From a checkpoint of a small transformer trained on Wikipedia: 15 layers.
MLP neurons of a small language model. Each row is named by its layer, matrix (gate and up: input weights) and neuron, and shows model dimensions 96-191. Each number is 128 + 24 x the weight over its row's rms, rounded and kept within 0 to 255. Numbers have three digits each. A neuron's up and down rows have the sign that makes its largest values positive.
Before each neuron's rows, "fires after" lists the tokens most often just before its 100 highest values on Wikipedia text that the model never trained on.

fires after: " |", " 2", " Cap"
L9.gate536:128143152149164161172116133108138107134148166120139118155129200128139118119142151094076123092138116150110104143136157122187115109121108139145129141094149120129103115129132170151142130113118133110163135091129171125172212131109157142114104146121124150084053144153145158131117115115111073151
L9.up536:135142119132111152175153144126100107133164103147128118128149182142126119135163102108098133120114125107085148113125110114168094104161146133127168140126136114109154112102145169137136147085138161139145141139135143123146120141163120141136134136157159128102082124123177133138158152130116090142

fires after: " H", "h", "H", " Sh", " h"
L3.gate489:107148135130119133106137139103176124139167138120107106167140155115089139123141124147135095093133119136128166089146156102138104104131129149093130175119135112098108106136126117144132128137133091104134122138117104097086144143126101159095152116101135176125112101143097129125134124091146125141
L3.up489:104129119133135141161137123162122119114115168154140087169117138171145098123167147136145107138134132139125144131117147120121130125156091162115154155158164114113126133136128111138129123107139090156160122110118110163131116143154145078119130107168124174198149096148111141151121139130146119167

fires after: "\n", "ording", ".", " \"", "-"
L9.gate759:110137094107144141087160128173163151079153124146153114109139139127116151095124148078213116067088147115074166126162088116135112133098161127108113125110161093098150063096134120139142134107097128121077088150153098128133086118165122110092113119128158111158119119133149111110121106135120096135
L9.up759:128127091131132131104119174144108111129082119130148112137143109161124120084120131125145115099097135121150094116133166071141169085108091167141154125134102134103150126109134130155130125120127172111170120105146118143146119133082168202117124155169099129152142124126154144115101082126140099118

fires after: " f", " F", " reg", " U", " T", "S"
L5.gate746:143150183095132154124115181065123102124150163109103153126122143128144101122152132167128180108136125164148126150121132121125105100145077110107104152144104077144112058115058153105109128134117119137081155114147141163084179136135137145111110057175134109117122103116107103103108108124154130108
L5.up746:120168156091142122126106160116121131091114138110094147127128111085142111099088141127132153145144157107159131090106146152115124125143133081112138137148139109118122105124079127128084097156125089142134149168136127141117109122085107136149172125135132153159117116125110155165143145122110164082

fires after: " C", " P", " G", " H", " L", " c"
L5.gate477:132106103140146118149069135127138103170102117129083148148168112152118137177145121134110122135090143109093141157100100135169132079116128115119093164118110154150149152102090107107103116149117103115100120127109109101099133154113170125110104110157097158162163108128114132126126118138173152165
L5.up477:120085093128127136135156145146164150143133108115097147120135108142155121183131126116135099122120139107130115148096075080178123088111139088092108116114109120156175134116124095113118127137090133177131203116107145109135125145113125165148122154133110088076157112116134119107083118148162127126

fires after: ".", " ", "ording", " (", " \"", ","
L9.gate336:131134141117105125104125140136114128109173133118132089119148156119159109100099111138111162135118127142098156081158092149102096119122128146097149155153102117075116100143131102157126137148125148138106145131112102099126180167158100123091103114166133114100153114140132151117147089129063104148
L9.up336:108129104145192125132153102126150126146120132137149164117182090151133134120147104118142140096126102122118101138099102153132071079144134132133113143135138141136111149127157119105118160140083212121127131099066100141153139145148127132130149126131098126143131121114172105113097118129105092141

fires after: " S", " A", " M", " R", "S", "|"
L5.gate91:130105104174142066144143114132132114102121117102178128148126132120142175110125116130164110170125126126131139072104129105119125112091144194128132105104169125120131169114151107116152105158151101132107179076160103121135120164120147172113167111126155118172131105112120172141126175129167150111
L5.up91:129139143189086131145177134152098130122131134115109167122124129090149136119159101091163111105190102114131130140129170140077127121163139158109117109112167131119144101130111108143146071110104124134072157157114148116139146105126082165114093158153135129118119075162136130133144103111135160180

fires after: " N", " n", " st", "N", " k", " Z"
L6.gate663:154123133147143120118107126095139114146132089171136131149129173136103114135162149115114150129083118151158115157167121132142120128173192122114117147142128117100105113107100159162134129115080084098130146125114121146113159152086176107139191102159131134158113170144157104088104105134173146156
L6.up663:159094108139173110111121092106148121104143102172175092142146144177133075123143136117164162125121142145140117159166127173118120151155158114126121146147117121102100134135163104114109126134103131058153142136138136129106103174120130131151096127133103095158111157109183131095134119133102116109

fires after: "\n", " fre", " pass", " l", " L", " c"
L4.gate501:134129131094062149119133147112127095136130134137111133090180120157137157125140093110152127127096109140135144142115044087142137086112146122112167151077102146091133129118117090160149101153149155102110114179122119102138156149162112140092141124127128111130122121119120135094088137125157111133
L4.up501:100091144097150143142131154108157143124134183108133120148194126146138121116119144111095154133125096106072075158111118111114123115128153129103119179109091160125170190113125100076097065157107120173085091124129113136115095141167130125138146145121124088107101132153080160165092123116123112114

fires after: " R", " r", " St", " S", "R", " Pr"
L5.gate331:119105106129138169142148146131131118115087105140117175117115161111146152116135072146141124115101125129140135106099142139157107140112153109088136122110113105124118108125108149101148158112121097117075116143115098098163117114089118164095127148122089132147114133152093099125160186130113160164
L5.up331:124128133114112140140157116112167138091099104142131126115122132129100164159123164134114120160163063154122129145166153145106122172113108114127129124131121124145156152111114145115158129142160145119124140132147114124118134168102151165165093137129193130146138086126125101129102117118138104139

fires after: " c", " C", "er", "c"
L4.gate666:124115090165179120096161086143119102083097084137128123163172139134122135092120126109145059140068148111121132159101124126145150176132094130140136130126090091120123115143119133128167191077110140118134162087203119159080133145119089124152138142126108122141152112124112139162123128125163126105
L4.up666:100146114122127135142097089119183140102122121115108077165122105143130125118167123149141114173142153136105096160107154149118139155149079100111121150117119101112119183101110159161121162112114153075150121138144146148101076136121146132080109132122115152138144177140149114144113131102118110146

fires after: " H", " h", " Wh", "ve", " sh", " s"
L4.gate583:112175175096160113120162087129157136135152121174116144082157134103140151139166144171138109139141072090126116117165175103125137118115114116100133160103142126110167109162133137196079146149130131118148135134111146104128111113099155117132107153114126090127123137107090124103144132100118123118
L4.up583:130183113133173138142123094169109119139092136146130093144120089141111113144141124186145138112162123166148128103149146141107096133120112127101075121180116157133095149113125108126123146138124163129113141089116140135132102125167146132157152104144093074176113122144129115159139135113094096135

fires after: " m", " M", " f", " F", "em", " w"
L4.gate466:171111165145148115140165108120139081124130106108088182100114112151106075130122129139118129121120104166124117153076113141135109136125144145126164167141156121142095112136102170134113098146149129118126099080143121156102156146159126161142103156165156136136137122123143126123114110102118162117
L4.up466:136107143109118096147125116082140129130106175093147148109101133163130138095099144110134167141121116156118131105134103112164107148123134091168147130077131091113113110124107168137109122165133075076124128137157174152121114147140116095157101128125106161165111137097128062077151134103124140094

fires after: "a", " K", " S", " r", "cl", " Is"
L3.gate74:111143127166152126135123137129156111101087117135139103097121135125107173134144147125124112127106149106127171153133156120130143161133119153139158144137143056162134093134115128128142125080147093177137140120137131137124118143126131133135089121113119106112167143133152120121119143153149155136
L3.up74:133078075131138131123104130133146149125122174127140122130123146155130156092136095151151127127170092105092160140126151138107117144147146143162123124116105111170135064140133134158165144182167080141126129097139152113160140118156120142143132111163107089161142126125116167085133085185098091136

fires after: " r", " g", " f", " st", " R", " fl"
L3.gate102:094146197161087152110099159126121142126119126096066148136138161148140123153171114165100104145180171121153135138122104181099115090138107123113111147141123102117168103114116117127136136118110134170136131149114174115094084102143154152101132146113159159125148107139112165096145118134147104233
L3.up102:146100106157143174154126104165165108119149143110132106067112153142118125125136108144160130118143129155120152093154152137099074088104123129180115113148113163111152106114105123109113133121116139131065155134141140121087125122115150132151145120142090134190135172151138135139120124136085126112

fires after: "\n", " ="
L6.gate133:139114115131138196096086110188126108110124116145175153163143142101141158130126125117107098138135135138123106152102140095154139127109128153126126058097128118106150114152096146167129122149105123148107101124095119113112153134106144145114167104115090140120159129105077130111138155095122111121
L6.up133:138136121132146121140191176100115144155160098148119139136113120126084083131103106132119136069112139120179110121111141101119160108149129137118148124131100139128103112156156153145176121116092149108127104183117118147165137107127172118096161125115148138140151136140139140105133116104159116137

fires after: " C", " c", " D", " P", "C", " B"
L4.gate752:175106143094102141112146099115130116165100107145123206137155139129099097125153135121124113123074137147173127139050121111122108111099143141167120150127144125125140109102117136076101149127117123129115178130161113088129160123108128129142111115104133097146119117112105114153093169123113129184
L4.up752:172149147122140146139141110148137104106135118090088126112130114132134173154147182097083117116144123106131137160103158111150151113147145132105142169092125122140126096130100093099106176119098145144120174138157113111135153136123144139143095151111121129124137114111144145157111113133112093132

fires after: "\n", " =", " 19", " 18"
L7.gate611:128163102109133149102130098159103127087088142137121146147158165130141160131147105111167085156108126125136121125128149091113138138139155149165121151111077115118171120132111137127118152084089123123162096145044111109113127132113122153100181114124142108124159122161124159115089117113126093100
L7.up611:123122100120153113091138171100116124101144075125090090164144104135124134130107193154121111149133159159137152161148143139186118155125105124139129116086135128122116120105137153088163111155116142126120140149135131123106131106126091135083103158131125160115132142134137146131103077123126124114

fires after: " V", " v", " var", " n", " N", "V"
L4.gate600:135105115157155120099154125106115090148106082158105178114128147134149159167182127117073135143089100128161142143162128172114088100131172142131136125104103129130135101116116116114109142129110150139122127147110114121114117111068151139112115114139122143139142135097135145126121162097110157133
L4.up600:108102149141110163112120098081111139110123099154123119133166100131115122133098100162154177119092165154135135136132090142142100097133133145224138134149126130155140102138146132081120118126112145085120141122211139164089146150157117139130161128084157139131100145113126107105147132160151132146

fires after: " (", " c", " C", " .", "C", " ec"
L3.gate767:122164074119139138132131094150073125155108119111172125132162145132110139116163094126126107170120115099145098116060127159104168116098140160145137114123081127132113103119114106102120158154122192120107128160150125105140166130109119124158125111155087076137155120171126106167198133102138162146
L3.up767:129112135107107158127173156127147128139086091099126133131139096120122130140177120118147125120112130139127102158121093142146122137096108148075119149150113101157154137154131146121121137140124127145148110121117152123118165149086171154106116132103172123123151079146119129142129164092130075189

fires after: " R", " r", "R", " St", " Con", " s"
L5.gate135:157107156095106104113116152096140100115100146095061160096129151151155137099166143136148154144101075149108142147158076116099107099135100111108119126109134100140108106113098176105144118108152116109102149184158127114076150100132131122078127109126118171174166120101130086129168131092135142175
L5.up135:118151143144183123124095117115149135098098129150137112123154121135101171135109156138123073125127121156189155107107132171123149131082104130166122102107139102100098134142149168152122176076140136145116104139153112108128099113127166115128141116069150090175141120151133107096114118132102132150

fires after: " V", " v", " c", " E", " C", "v"
L4.gate129:124117114159127151092116146130108109123082088105107131119120116098124147121115147135177140104097125139153163130107136153155102123149137139110143115133137131149129106145110104060159141104087114123153131100107123161075166139121171137117107091128105133131177117116103142118129117090124132160
L4.up129:122139114128117142142094154155149125132113138123103123141170167143141138126126145067117100083093144112105191151092106158146124095156144087151112148132137150115152079097110153097123099100105143160112095140152162154155154152150142122094165124132121093084146130089154144140151123147150150096

fires after: " M", " R", " Mar", " N", " m", "um"
L3.gate148:125110108140155140104113144147080108149133068124107091103135156148115133143160112114157167119119067115172095146123134128142136087087145117101126118066158132107090126116113123149123131116131111145108129130108140103093106115143173139127113075165142076166125092143106121098123156138062141094
L3.up148:149118160106139154129112104162089137158095133126076103096112115131131124131125127100129145125129096100139099156140147145156133124113161118124111138104145135106141138133119113154132085048109098193123106146123098108114100125180134142155141142144160133107073123163134119114124159133110117102

fires after: "k", " p", " F", " k", " f", " K"
L3.gate73:185125133113095141127075111116169163146072098119104126127160181138082081117127138127130162105125119161140120112100114110167080161157160153115125155099132120158133098150136132109108148117105098085093154110124118158089101126108110105107151147165130113133116108148154116138095111119115121105
L3.up73:141117120141164136162123133142143150162098146136095156119115133129141122104098127119148152092171128105126119165124157128117101167146088127130142096117137133134152139159158162125148078115139112081117125139114179126140079103110125070171132182135113119106124092184133112070121120078106130109

fires after: " T", " C", "hen", " c", "alt"
L4.gate91:144148130131167144146103106162155124141077105140172115121176135105138087093130135118139108171144126118106166079125142119136135095126128120159100153156118121117125156087106107129157150168118158139121164118173123119129136126135160092125134136116163114150112134076108106199124108146128123164
L4.up91:095145102126145109119137133137181121137130068130130117178125102123156120143166111107128117115114159118081164141125123145129085128174152138115116123140157130119160134103125141102093097136138125127115113136146160108124148149102088113133119172161123119121144169166108109133097103135150122136

fires after: " C", " M", "c", " R", " comp", "R"
L5.gate560:122123124151091113094083086106104088122131116157123155108136086101143095139110116118104106115115116139122117093157105121142132119128115129173136126129129112098128158134137164133121130131122145125137101159122144089081162117107108104112167093142129179238140150149072107158137116088156151141
L5.up560:118151108118117110127116097086116104111104162183110132122076134103139125114144142124112103130152119112138109128156143144143117128132143123172117099125136137114136152149121137111090145127136118112125104164140160108095117118106117079135168132109134182142108126139115126164128162097137104135

fires after: "-", " un", " in", " of", " \""
L9.gate374:141166065144125142146114122133196146129145080113126146080169150115120134131137114128136153106112139177129099121118094150133171111104126136117105116086140100158134104149101111114141170071118118164166167112102094086093147171096109145090123081086121112119124130090134131165128132105094121168
L9.up374:142151164134153150076133178148091105122116106105118129115116165138098113087132122087154123133129151117095136155100104133151158147125148153109114172134162114084136100132175105167121141124129164120133143106172130124114159142131139135096119135157117158103122105126196142112134143086178125161

fires after: " G", " fl", " m", " f", " M", " O"
L4.gate645:147138193165113101117126167102126097105084141140076155066112154150092124140136139113103095132126130132139133164100118144099139150122153133096125132109123106145139099137152166106135104155139093142120124135106134149128114143120115171142129164127147167125142147153138126098152148092126119179
L4.up645:108121104146125108114092049138119108085138104172099119105132104150161111121130131148155112108133114173136085149152134164150173157135116109121101140140120148128170133093147092125123173109116119109108139120107176125133138132152153125112170149101158102089114130150142087153094051086130144124

fires after: " D", " R", " P", " C", "c"
L6.gate238:133137096150140136109135124097161103137111128150123106132139088083131116155116156118077143111117086157145061147145078169131093125078164109118122130118108090148157117122115123132115155093093125131155107173092124116109149123135114126133141138118130067156158123145117127145087150126104125111
L6.up238:119155122114123127091113143157112144125132142127102082100127125108110152173144152151110151129186147137132097151138106133125108125155108140134142129111146090149142088147096104101152151159140131192130170160152136118081103132123133136132107144111126119201097122151073114116112142112106110142

fires after: "°", " O", "′", " |", " R", " L"
L4.gate222:128138147148163133146132112150178090105128094158105158135134120147123155113124120120150118182100127123179145083148108098127132098120101114089162133133064072149155105114135114148121127105189139148123175144114124151123140130136095166119129131148145134122127115148132103076156119134118147142
L4.up222:144150116097090143119124123159140124175160124127153149179143141164128104094127106180130138127175103149119134150152108111088144118127150081106155084154125116125183112152142108152139153155103123152140161163113128114126096136107136171098160113112141138122153150145138086137134130132127125082

fires after: " f", "ol", "f", " M", "M", "m"
L3.gate748:170102142118101160128180176069122119116107126121046168124141111126129063145157161143152121112141121177149135135100142139181126136125093147112091132110135115133121136109098160121088121139116151139115109128129104130129154144103135107107169107103143160113083097120146133104126134130132177119
L3.up748:146110093074062120141174126101109165181107067148138160072121119164176108161151121122140138152174099137134123164107124123166154136098117133124082100141125147132094135149108159135107149151122134118128158137125171125146085164137122084132139097140133172069107119151101128096111135114142174093

fires after: " C", " R", " c", "C", " St"
L5.gate107:169117127134151135081145140123095111125136139131109148146149157135110148125176149157134115158134082102098143141145168148164116140133125131155145139156153083114112131094109133126124126094100122088108174158140158158121146108126139100116158134143126164158121111089112089134138081104128102154
L5.up107:116128099142107129098078137117144150144096119105095112163127135132135159151157087131134100150132125127171126113146121136168115081088140182103151154086138153165136117107110142146125119097137170155156145132095142112120108132077146147137157114111126118134133104170125062156145133138140180134

fires after: " M", " m", " Sm", "m", " P", " p"
L4.gate709:117109136136133149148114095111105124123117105160116157106144157142127138138108172163107101134131114098140118117104086155153085113171136122140085120138169109138107114121111186095102144155093097135135114117132096126111109129090118100128102121132149159122081154157135125126113151092107162091
L4.up709:151106129145120159150117110141130156145113115182150148111164052112124128121121134086158067167145115109159108082120140103128093119132145114137115097101193145077127125119110108151120133147139165133147179106113161169153133134109134132152129103087135190140152107125110163108138130123113148123

fires after: " G", " F", " Go", " f", " H"
L5.gate280:143141144112124105118140087136115080156097100095099181131142167098100099098142094143115126110112086144137125101127134168151126133119096109144133118173143123107165112088112112111144103125104101104116149130115098141099152169110140138112145143147128118138140108138104142164106108124123101169
L5.up280:095153149081119146164109135147129139085113176122177130132117157110119154103124093134121138111148146154121127152154136118139130094130084086135144126132119109159144155105139152119174163132117120132118122132098139119119131100157145127170164108115105092190135130136148118164134120073140088201

fires after: " |", ";", "an"
L8.gate215:139141111137151109101105113119140115105101142143151136134114153150129148092123131114083111146126123114080135144117099144143122105177078164192095140151154107108137142100112115164105132146143106115141136138129150139181106124144124166130138168106153093139138163158143151102140126113146095145
L8.up215:094140146147140111117158149111081150147140153113148111142131136128136101119120088140060122142139169149066141097092152135119155126115114131154131179154110084137138136109095156139152091124081146125150140121118176099110120157158121145142139137142107105131121151137127153115172098120120163106

fires after: " inst", "i", " p", " mod", " sp", " arr"
L5.gate62:132119167140131128158153132110148144135128094130123172117164112124132140135114152105155120137095134158103117119141118104083176122140138144116155174138173115133099087149102126144092115083103092155157131175120137130109132111128114113121112125132117157100094157134160106161139110156093150148
L5.up62:127125095110095141157125173151101138142138109128113108129135124120140102133138132101105132189124097116143097096127152093099147108116156155124143176095141115127135114151133141129106126104149115127161116149123145117123138124114212137147107157098135138104117147094141149126098124067170137116

fires after: " L", " H", " l", " f", " O"
L7.gate433:128135113136115149083143128118114113084126092135104122120151139132134096122138105124177130110135132107165109109120135096139136085100123138094109133137083138099129097128094131122121164133121106111092145145140145144084145074121077113079141097164103135136137128133092105125110118175136132094
L7.up433:120171124124152155111094132150117083088166124108115184136166138162150100134106116141103200155138095142161111128138101121080112088118123137122131141144137126149104134153079140122100136146130163120108137122087109135133125124138152134147082136135104126106150159125158094138133118137121103121

fires after: " M", " p", "ide", "M", " me", " m"
L3.gate645:136142121155077131149097178114136169114089127140149125105169121156139169164114115132130098114142140107104107115156150161140102111148143124145077105127151121130099129156118130144100124099089122151149135147132158095133098126130107117128149093140130131107102131114116151111139128134090104179
L3.up645:129139120184058149127101104132118123135102109156126096129096114128123103108145136091105156124140121107147084190137128121136110106106153115150087126113177110126111121183062130124111161117119097134116117128112106107143145125110120125116160149106138121115123131136134128144120133132146129102

fires after: " f", " F", "ol", " b", " B", " bro"
L3.gate483:134147139162077171141148106091097110098138138096122139101144105127113110128155069117141129156135056153129105091119119135146119127172095105167155126095126082132083117133147109148157111141145135076110125103158118124093158089123116151129132099166160107152142119117135098124128121147097165165
L3.up483:121131153120046137168169110158127154131107171130070173154141136140119119127121136073119139113121106137103107131142143129137133108135114085128154110137103117098176170141115186138129138106156156080104135145123145135129141133163119143127172152128130146128151111164114127125103103116124127139

fires after: " |", " —;"
L12.gate725:137133110092111122135120143131133141135134132094161114154113166143159128084124168096112149101102085104152139153137128116121139147171112151123106103115140150133158114118122136159111148115134108098151158115160110140109139150144133139136171135136076157128084136137127133130144158114111106175
L12.up725:125161125128130159128168140107116146140149162142166095140132186154161111170131131126135106131110123156125143154122159138132119096100147156130099147118110140139145110122151160103156153086099140131149163154143127130117107157115138144112064113100099078136152127121156152143111104119124121097

fires after: "c", " G", " R", " C", "uc", " B"
L5.gate677:092135108100123087162120129155129164135094121133111113109149126170123140139162108103171127149082145130129090099157107100127091144089110150118143178164078097142094136105103112134155109074114105112119117145152129127080121129116105150117132136146121131162171109181109127099139137121136150147
L5.up677:113149099101144126152155116120125131131156148157129096115154141155173104140146119140113145139162115126099105156134118111104156095149118079154124123152121107126142143116068119088114131124104145141143125138159151096084142125157114098077126130123109155099138135109126127151098154146080142125

fires after: " S", "R", " r", " s", " L", " z"
L6.gate578:164104163117148176139173125120158099120121149120142128128150130106106167100160153174124145146107102127168105112157133111160117084143159112113137144157086124141117116150133114137128139104155107132134152107102124138084143112122185152102157133152133132166146151115164091143092152134150111141
L6.up578:103146112136145173136118139129145153156147127110168146124153116157127128180131124188136102167133139135122150122120123132126107140121115130147162066111104122141131120121119129150118159095098134103124138102127119101104105150107070087131168140088148137147161114138111135127170125115134118125

fires after: " (", " \"", "\n", " par", ".", "-"
L6.gate347:099132092149061145118141142105176107091104103136146153123160139119134104101135093113124145174101151133107135122173134125119106117127129122120159101128129152107100125112112153153128113129158179089121129149128137127102114106113169161100121147120132095116150128150111133157125105156112087131
L6.up347:123155123136144102103113124178168114160126185113146176088101160124127141138136155101121119081130113129140087082142147116158129092127134124110126110131128124154084133114101132135173118121156100138173134098136111130133165120131168166148148152147136096111093071092134124131127157096154099124

fires after: " R", " M", " S", " H", " G", " J"
L5.gate599:115105113124139154112131108102129121132111129172142135120172165108139143110087193114140127128079096128178143111117114133120112120163123140136147118124121118132147138127131175126090133163129130125136145116092105143158110155168120172096132138143101097132126118162117157130130112130141141145
L5.up599:141137162189140130172165139131128117107065109164123154113115119097131145142152164129098127104099140130152152132113151163154130120111163141050122170113145139137137119103124152132105112119163097113134167127105140154128126120076138153109077140115145145136102125164132151123168108107145124166

fires after: " f", " c", " F", " fl", " he"
L5.gate736:151119140109086152129118162138138099108085149142112155147120138128105111138122083089144115152076122173110113159123092110120157122106148121123131099121124108120162129095113144156145160165108180077107103130137135133156130154140142115134109120126136103130141086119104124156128066134110136118
L5.up736:112138225131103129122109115163105153095125159153164156148138149122140109170143118166134121126132115149169138185138107148095143098114138132106093149146119128144178133150124112119108116121127137124100077102129119118184108123199138155095126141156121113136126123112132092128094161100150082146

fires after: " P", " F", " M", " V", " Br"
L5.gate393:160118143146118145135167104120130124117094132159096124155152158132124140130104165112171111159114143126147169074128114094137111121106166132092152160148094131110134084134139168136117135139149150113145126144106127133115114100130114120153135122154149109091176156107161096077113140097093095106
L5.up393:147109145113128098149115147094133136150130099118125170158156151052156138129120157143117172055138156121101081139116128149130108092120090137149121127150107089129115131084093137107106147143122120170107098106137101125116144138144115091118148127182115139146106131141129097097086137131109110177

fires after: " c", " C", " Ar", " cl", "c", " sc"
L5.gate321:154160110168104092148111113127166123121124128143073059160119126121111132095118082089157143163127091135162153105136162154152133127134089105154108124132126146101114098095088131118152136111111160126135137122151118156099140153094136130134125099148137116165098127127119139138155108097123127125
L5.up321:128155096150131133136120152092160134155101126176116124148147121125118076085166152168107146141134136163132136117117122154076139155164155112157110170147154112122115128106121133159155174107156130089091092128132138107102157144147144109166103119115128122156143179116096130112143126085135149154

fires after: " st", " G", " St", " f", "St"
L4.gate713:097135119128088129145112136113102116080140113144078131120122128133142152148145087153139122155133115097154166103128117158140101144111108110116121161137170076147131109163101119128153126134126144097104148135156134135155113154109140132127102094104154138136164115158066151095154133137151108142
L4.up713:115147133108090125100154125117086133109098108122101140095163086183112102154111095104094150138152142104122118152157103114102141089109109109161121140159122096159141148133119141104104126130099146071120118171115115149111152123128159151149165156110070116114143152085120115118140151150122102128

fires after: " pol", " f", " g", " Serv", " F"
L3.gate165:126125131124157117125083145131148114155101116116125154123128140099132115110144109127094104137150128159122156162113135113149126125109100165129140110148125083143170146150120113143131166151101120104094136111131134120082110138095103124144120131161147130126160106085146153102142165124135185103
L3.up165:102113169131107125107127152115108154124176152097122150110116135118200069146119127105119143135137090149076144136124126131128121137082129127172107128137124107171153166124117164114123128165090133119145119097146142145089115136162123068207111171145137108108101093115164089138097139128137121102

fires after: " T", "T", " (", " f", " V", " F"
L6.gate524:103110200153125131155150132102107097141077116149116168158152146103142097161171121120127095132100137113180142113129125114139135144157136132082123159132122116118131148105122145130141152114129145103087122185105124134096136148158134170128129145176157107111124120097148120070126115099141143146
L6.up524:134102154116101126140088130115103120164135104155169126134165124060182091126139143118138112137111142122114093135104136149107147118117133157126142183118112151116107188113129137076070185092075161124108122151127097112116116158138143090139107120188112090101133087126148152126108096105144154124

fires after: "\n", " r", " (", " n", " R", " |"
L5.gate178:161137142182094144117135123151130104111118153127138134127160138150141073102182137135152133188103133127122158124123107122118137123140087140122148137143137094124099122161124138157143153125136143121137103110120097092087140137100080113079125101156159103141165121113122144078143114132116130166
L5.up178:139150164151116137162113151138131104152165111139142151128125118128140104115102108154150125145096099149171128168144129140089104119114145147162126125110117126131166152148143122144164146092148079129156101115133140091147124143119144118120128108067159085145135151086118140113159126080111125091

fires after: " D", " H", " R", " L", " B", " J"
L6.gate490:176158142138144145119110098164164097156116097145080107102150119115142155141137180117127100147146097127111108108134128164159143145133143085141099159146141108117127084123109097150109133102146111109143104132154154176092144124120090126123167146113117118139130083177112121141139130094149203144
L6.up490:123154211072156127193138112132072131090192170109086093131150102123128109136140090169154145130138110079111132120111112138145096121097118121100139138102150155130121109144111119124106105125116142160123154120112126150164167136103142147127089117133158115122117117136118145151143111122160114167

fires after: " T", " App", " F", " O", " W"
L4.gate236:132133145150116129150167114113139145143143116104080127170113115138140116174145138120112144105110162128133136178138170123107131135140108156090086141118130093133122103119120183112123153150161129139132120108141135157160141166105117141112065136157160103123132158154133156099123145112153126184
L4.up236:109159159128136154129165120120152091096135178115123209120141082085139117129135109130124149161180083132132103100138176109073099092159130112130172139111093126146126145171109078130179159150140080112201125136138097136174100141115076122130169139158097191174100131112148132100133130142095143086

fires after: ".", ":", ",", "\n", "==="
L9.gate51:126135112158058136063167145128117111122120084126138128099105167188108096128185109126133168120110098179140156089096110101107105115117162110080147139114093123115135131136134147104133139123150116103137100148156144108104117143107148105106114177188093177163111089166152149128142118109076135126
L9.up51:122131188119096082137121124143142136103098112113111161135127164170134127144136186097135107122108116118128107095148115119084122141122147116147127131118117126152151156117150149131137157130136138081111121178138090120133128143118177119143166168175112107134091126132154124153112123127129114082

fires after: " f", " F", "ol", " Man", " M", " Med"
L3.gate150:133116181139112147119126123086101090142109110142120179135133138120130148152127112138140165143100147181130118149172136140158109128164125110167104150161101096123130105134083139128128079143119156132109146110122111142121125107149150154131115132162131129121134103173144086114143100137123144122
L3.up150:123092149189118125141170108136121138083064092129085133130104133133107151116159089133115162142088139192158122140178136171182137117134137111113112147121135098118139126134126108121133116117171115152141160125135111128135137111141125137144168122135159167162126059112114159134119107116137118083

fires after: " P", " p", "i", " l", "c", "t"
L4.gate417:153124137139130151111176108124105091128112107139134119089124145105133133157152113164113118155103115145133150090078102073111122113145158133097147185160097124103122113142135115127118091121097124142134170104106130175134162118119141128135155129149086172127213160075131167140123100127122105173
L4.up417:115105096116113125130132142133163154147097134155114106120112096128148146115114125172091136162139101117154148119091141068148105157128111155098143113121119144123142106158107110144121121115123122137131148106136102116114169137145135125164128105071141132144169156109120133087090101106082149087

fires after: " L", " P", " C", " Pr", " c", " Pl"
L7.gate721:156131173134088110152129125136151108156081185151083103134117137111079141099121081131126150111075147119169157124127116102143149162143113124135136130102141133069125145131136100159157139116169150127113124137138125101147195120137151144154132139127138152108151150113117126103112141094099116162
L7.up721:123159104114142065139114155070151136132114106134152141132147133126122149093152128110150100126135135143098116104099096134114107132127094140148108142150130117126153119111121119165126105134134127126078123107109142109105135134162095101129173109152119150180109125115108108184142153133110073136